From a checkpoint of a small transformer trained on Wikipedia.
Size: width 320, 10 heads of 32, 38.6M parameters.
Architecture: learned positions, biases, tied embeddings.
Training: a variant of Muon for these matrices, 12354 steps.
MLP neurons of a small language model. Each row is named by its layer, matrix (down: output weights) and neuron, and shows model dimensions 16-111. Each number is 128 + 32 x the weight over its row's rms, rounded and kept within 0 to 255.
A block is one neuron, or neurons of one layer that tend to fire together. After each block is what it responds to, as a language model described it from the Wikipedia text at the highest values.

L21.down31 [ 93 167 122  67  70 144  97 157  95 112 125 139 101  91 125 108 115 139  73 100 120 114 104  48  53 118 169 168 158 103  98 167 130 118 106 157  95  98 147 114 114 171 146 138 157 114 101  56 163 131 129 124 121 146 180 165  73 117 141 101  70 137 110  74 119 126  77  66 135 131 234 100 178 151  86 145 146  72 107 110  97 156 108 183  82 148 105 146 157  98 130 134 127 109 110 208]
L21.down1011 [100 142 156 123  79 145  90 126 145 144 198 113 147 186 120  69 151 108 121 135 109 165 150 165 169 131 182 138 169 132 191 118 143 136  99 187 121 146 156 108 161  86 127 144 111 160 104 152 132  67 124 165  49 132 118 175 168  96 130 131 111 144 109 160 200 127  84 208 140 119 143 202 134 132 104 136 164 135 103 146  80 130 106 135 101 117 165 115 146 124 164 126 164 118  89  78]
Description: Infinitive to, modals (would, will, can, could, may) and not just before a coming bare verb, as in tend to, he would not, she could.

L8.down37 [132  77 110 145 111 103 132 162 124 150 102 144 128 141 137 130 167 185 151 125 127 150 124 105 140  67 111 168 167 119 139  89  28 160 166 105 183 142 118 124 145  62  81 132 149 157 119 107 126 209 129 104  90 183 159  97 164  95  92 128  80 114 142 124 101 130 142 132 156 137 104 150  85 138  90  97 139 141  85  97 110 153 152  80 116  84 152 142 122 149 114 118 133 142 165 131]
L8.down102 [ 96 146 110 170 132 123 154  61 111 128 140 184 219 153  74  35 116 134 109 160 174  53 133 105 138 146 109  80 119 163 144 148 126  98 137 155 150 114  58 146 141  82 167 139 117 129 143  98 136 108 113 173  87 148 125 128 118 137 136  84  72 124 129  97 124 155 122 173 144 112 124 151 144  80  51 137 106 128 143 130 132 114 164  97 141  88 238 107 103 137 153 110 180 105 137 156]
L8.down385 [108  84 147 134 150  77 115  89 139 125  79 143  94 112 124 127 135 148 141 146 137 151 130  86 152 149 173  59 117  84 158  94 126 147 131 225 135 132 103 127 148 170 115  80 164  99 102 133 105 123 151 164  85  76 145 160 154 130 121  83 118 104 102 126 136 142 125 115 124  84  92 121 109 112 141 116 107 116 139 153 112 101 159  67  78 131 124 144  71  85 113 167 155 100 111  96]
L8.down532 [147  62 200 140 114  85  80  86 132 174 141 109 146 117 111 121 117 104 136 142 174  93 132 177 106 156 166  40 126 140 126 109 165  94 119 123 189 112 110 136 112 145 115 146 110  97 118 139 114 134 147  82 118 132 150 117 126 187  97 143 122 139  88 128 156 145  84 132 119 129 133  89 177  96 146 106  62 102 129 100 144 165 144  87 134 118 153  74 100 133 136 120 151 154 120 146]
L8.down1030 [131 161 149 158 132 102 127 124 149  93 160 142 179  83 160 101 176 139 128  92 137  83 136  64  99  98 195  98 133 115 130 144 124 118 107 138 135 113  91 160 134 175 124 148 102 117 172 118 157 104 103 149 122 186 112  78  87 157  87  70 117 122 101  70 128 141 123 180 128 164 107  68 130  57 141  26 152  58 154 117 147 127  76 156 101 130 132 126 157 139 111 121 117 144 173  93]
L8.down1145 [101  95 154 111 105 136 160 129 155  77 101 133 139 116 101 115 113 164 143 110 173 145 106  94 114 147 130  82 127 138  65 102 158 119 149 160 121 138  79 118 117 126 194 172  91 131 131 198 109 184  72 131 103 168 105  98 162  79  89 105  90 112 100 137  98  89 136 128 171  88 111 136 109  97  77 171  87 133 157 114 107 115 136 107 155 154  95 150  70 100 115 135 175 115 195 183]
L8.down1314 [124  97  86 128 143 131 100 134 100 140 124  89 166  93 111  78 123 132  93  69 177  64 166 145 122 147 120 147 125 124 107 114 122 111  78 161 134 146 159 165 147 155 121 174 154 150 118 116 129 100  96  82 116 110 109 115 129  80  80 121  50 109 170 154 145 132 137 147 177 198  56 170 155 138 109 152 111 131  49 154  94 164 129  71 204 113 105 154 149 116 162 120 156 129  99 148]
L8.down1324 [149 128 153 132  94 110 110 100 146 104 181 134 110 125 167  95 197 117 141 135 159 140 150 123 143 133 167 142 100 132 151  91  71 125 208 151 149  69  86 120 121  96 147 137 141 123 125  86 104 198 132 117 128 166 120 143 157 126 121 100 121 148 128 119 154 136  80 107 134 140 169 126 118 108 155 130  86  88  84 100  86 155  86 134 235 142  86 159 154  91 102 143 150 119 182  91]
Description: Function words completing a fixed construction with the preceding verb or phrase, mostly infinitival "to" (pretends to, manages to) and "order" in "in order to", also governed prepositions (relied on, interest in).

L8.down304 [119 126 145 207 123 101 146 112  82 135 120 201 162 118 115 136  85 168 128 121 125 123  83 141 188 162 130 137 134 155  92 146 147 147 159 128  98 147 147 142 120 128  99 140 150 128 144 151  95 119  89  75 110 138 128  78 169 125  97  80 110 134 164 138  84 128 111 146 122 105 135 116 141 129 137 150 108 100 181 190 167 124 130  87 171 127 107 139 122 193 109 155 134 152  91  62]
L8.down352 [138 140 109 139 145 152 153 145  68 129 124 113 137 134 127 132 139 160 140 142 122 141 125 105  82 158 177  90 166 222 140 178 136 172 115 144 141  96 125 148  28 102 140 121 164 139 167  26 151 139 102 153 106 121 129 137 122 160 148 108 124 119 101 175 158 143  76 172 101  84 118 125 115 151 135 131 136 111 178 144 154 144 133  72 110 146 139 101 118 135 113 181 110 104 145 124]
L8.down416 [157 148 115 127 169 146 157 101 131 164 137 139 123 115 115 140 146 108  92 174 122 148 157 126 196 155  92 127  97 140 159 139 186 146 105 100 104 153 110 122 134 100  91 170 148 159 120 104  93 161 130 110 158 166 190 149 121 145  75 114 102 185 108 111  94  91 161 125 117  52  94 110 178 104 109 204 130  89 150  64 106 180  88 114 168  95 108 106 117 115 185 182 146 125  72 170]
L8.down537 [173 170 135 118 118 111 135 103  55 121 101  98 103 159 118  70 135 135 151 182  76 168 124 131 114 145  75  72 122 137 157 115 155 131 109  96 131 126  87 153  96 117 142 158 125 147  96  98 179  96 141  99 140 180  89 130 112 138 134 117  75 138 115 136 122 147  98 194 181 103 144 129  86 129 111  74  94 104 124 115 131 170 141 107 156 183 129  61 203 120 163 128 125 141 101 156]
L8.down660 [135 147 131 107 132 155 120  96 124  65 106  95 148 106 151 173 165 159 112 195 111 122 139 100 129 132 112 133 170 139 131 142  83  85  63  91 129 153 135 196 121  96 165 171  93 164 170 138 163 154 143 132  83 147 117 142 143 169  90 123 105 132 189  99 112 152 127 182 111 149 155 142 121  90 142 100 117 129 198  80 113 163 111 111 216 144 173 105 163 122 154 112  73  94 107 163]
L8.down740 [ 95 155 126 102 108 122  99  93 109  81  81  85 186 141 153  99  69  99 115 122 131 126 164 164 197 115 127 153 135 153 153 132 137 140 121 114 151 135 149 121 187 165  94 128 132 142 165 133 121 158 104  58 182 156 146 157 110 160 115 143 164 117 126 129 101 169 119 200 112 213 112 122 201 141 127 157  91 159 124 123 104 159 151 172 122 145 156 111 128 105 110 144  96 105 123 128]
L8.down924 [ 96  62 168  85 101 157 148 127  69 107  68 119 156 113 111 139 127 134 117 182 161 154  96 102 163 145 112 121 148 165 106 147  85  78 138 119  88 127  80 162 115 149 101 145 131 150 196  70 150 124 113 107 112 181 128 123 157 166 157 108 123 196 176 135 156 113  72 124 188 131 184 105 143 127 114  90  51 105 121 141 111 165 129 111 144 185 106 107 134 142 128 104 137 137 150  92]
L8.down1417 [140 164 148 118  91 113 115 114 157 121 122 114 129 119  83 171 132 215 112 194 162 144 183 135 162  84  85 126 135 138 147 109 104  82 110  62 130 166 132 169 122 113  79 146 153 162 137 139 101  79  99 129 100 186 158 147 160 191  89 102 131  52 160 150  97 178 182 137 145 147 106 143 112  73 127  99  84 121 142  91 102 148  96 111 110 127 133 109  84 130 127  94  94 164 144 119]
Description: Linking words like was, is, are, became, as, by that end a subject phrase and introduce its identifying complement, e.g. "accomplishments was", "the reason is", "such as".

L3.down63 [128  94 161 151  99  82 143  44 150 119 136 140 100 172 195  72  76  79 196 108 156  92 152  85 174 148  89 165  97 125  87 114 114 130 170 167  81 127 160 144 123 105 137 165 138 159  75  69 138 145 165 137 103 159 156 134 128 110 120 129 110  91 106 149  28 137 168 124 146 106 144 178 156  91 179 145 120 111 111 176 221  90 102 114 178 100 154  94 146 148 136 145 162 120 123 111]
L3.down291 [134 126  83 168 115 113 161 175 103 110 180 111 154 104 150 168 153 130 162  80  81 122 217 122 116  56  72 110  95 125 149 150 119 101 128 161 149  53 143 113 139 169 165 125 161  79  52 121 119 131 161 115 105 156 122 138 146  97 114 102 135  87 159 138  89 153 107 100 160 118 178 133 154 107 132 106 115 177 135 172 210 142  74  97 180  88 145 104 168 132  58 187 153 134 153 127]
L3.down381 [ 46 128  88 143  85 121 132 121 132  82 163 154 154 114 152  89 140 146 138  97 157  71 127 120 164 145 140 142 109 176 139 134  91 134  98 181 131  64 115 140 147  87  96  91  93 146 114 136  91 128 126 151 154 126 100 131 172 165 160 127 114 173 161 167 125 140 144 123 129  82 100 157 130 117 126 154 115 108  90  50 133 150 117 102 104 125 179 108 134 169 125 118 131 147  65 166]
L3.down508 [ 96 139  97 164 110 151 167 163 139 166 121 124 161 157 173 145 121  92 111  83 133  66 151 144 181 111  79 145  99 150 130 107 108 153  80 195 109 151 160 145  99 105  59 166 156 138 133 137 111 156 137 123  88 140 151 189 172 112 110 167 133 118 168 177  95 144 161  88 142  96  88 110 127 111 157 155 119 114  96 126 136 106 144 101 141 129 159 104 137 176 114 160 139 181  83 159]
Description: Modals, auxiliaries and negation right after a subject that open a verb phrase, such as can, would, not, had, to, usually before be or have.

L21.down306 [111 106 133 113  86 134 132 139 121 134 160 116 152  95 183 151 103 156 145 105  96 107 141  67  49 133  98 142  76 112 211 145 103 108 135 136  95 154 153 105 206 102  92 136 117 133 119 137 143 133 181 131 187  99 120 104 157 134 149 105 156  91 201  89 116 104 119 114 143  86 167 140 140  98 161 138  65 123 108 120 175 111 100 119 128 131 193 104  54 100 104 118 172 138 144 100]
L21.down1251 [121 179 158 125  74 162  77  97 101 133 101 116 172 121 130 145 146 142 158  78 131 104 113  81 144 131 134 144 144  80  73 123 182 147 147 118 138 124 173  97 182  68 136 174 174 146 136  88 163 176  74 132 135 134  58 144 125  78  91 129  84 119  82 148 164 106 156 155  68 128 158 202 107 144 145 228 149 133 143 120 117  94  74  82 145 118 162 142 139 100 142 176  99 144 162 135]
Description: Closing equals-sign markers (==, ===) ending Wikipedia section headings like Results, History, Career, often after tables; also some mid-word fragments like fl, r.

L3.down510 [130 144 114 107   9  65 118 155 140 156 154 100 129 127 112 145 144  20 126 142 121 147 159 147 133 128  63 122  89  90 133 138 143 165  50 158 121  53  82 105 140 129 106 131 130 145 186 131 136 131  62 162 111 109 100 130 101 107 108 151 115 123  96 170 135 167  91 114 123 146 116 166 190 183 144 113 154  73 148 151 110 106  76 142 105 146 139  98 164 127 224 120  93 142 109  81]
L3.down552 [123 144  89 137  97 169  91 177 125 106 148 149  88 156 159 150 122 139 130 130 162  62 188 137 137 127 114 137  77 153 134 152 125 107 111 142 145 120 127 131 125 117 135 179 137 153 148 179  95 110 102 139  88 152  90  91 108  96 179 140 159 121 116  69 156 134 160 122  68  99 158 141 112  81 111 152 163 120 187  95 185 121 107 113  58 101 130 114  92 114 131 161 184 140 157 160]
L3.down736 [ 75 149  61 159 117 159  82  81 155  68 111 130 162 120 102 164 122  79  66  86 116 128 166 155 126 131  94 109 124 111 114 201  67 118  64 169 148 116  93  80 157 133 119 157 101 145 173 129 109 141 142 109 168 107 122 145 173 112 169 196  95 168 140 136 148  83 144 108 103 164 180 111 110 128 157 120 121 134 160 116 150  69 137 137 147 159 131 122 144 160 151 121 114  95 132 175]
L3.down1145 [166 132 139 110  87 144 112 126  83 151 114  89  76 115 146 117 210 120 133 152 120 158 154 101 115 175 110 171 144 139 156 131 156 164 160 151 114  88  98 122 141  98 153 142 110 101  66 149 140 136 131  99 128 123 145  60 133 122 155 193  70  70 200 114 216 136 173 109 107  89 154 128 129 120 123 135 113 112 131 129 156 145 202 135 157  97  65 138 168 160  95 121 144 170 105 122]
Description: Opening pieces of words split into several tokens, such as writ(ings), ed(ited), Christ(ina), le(agues), plus like, called, including before examples.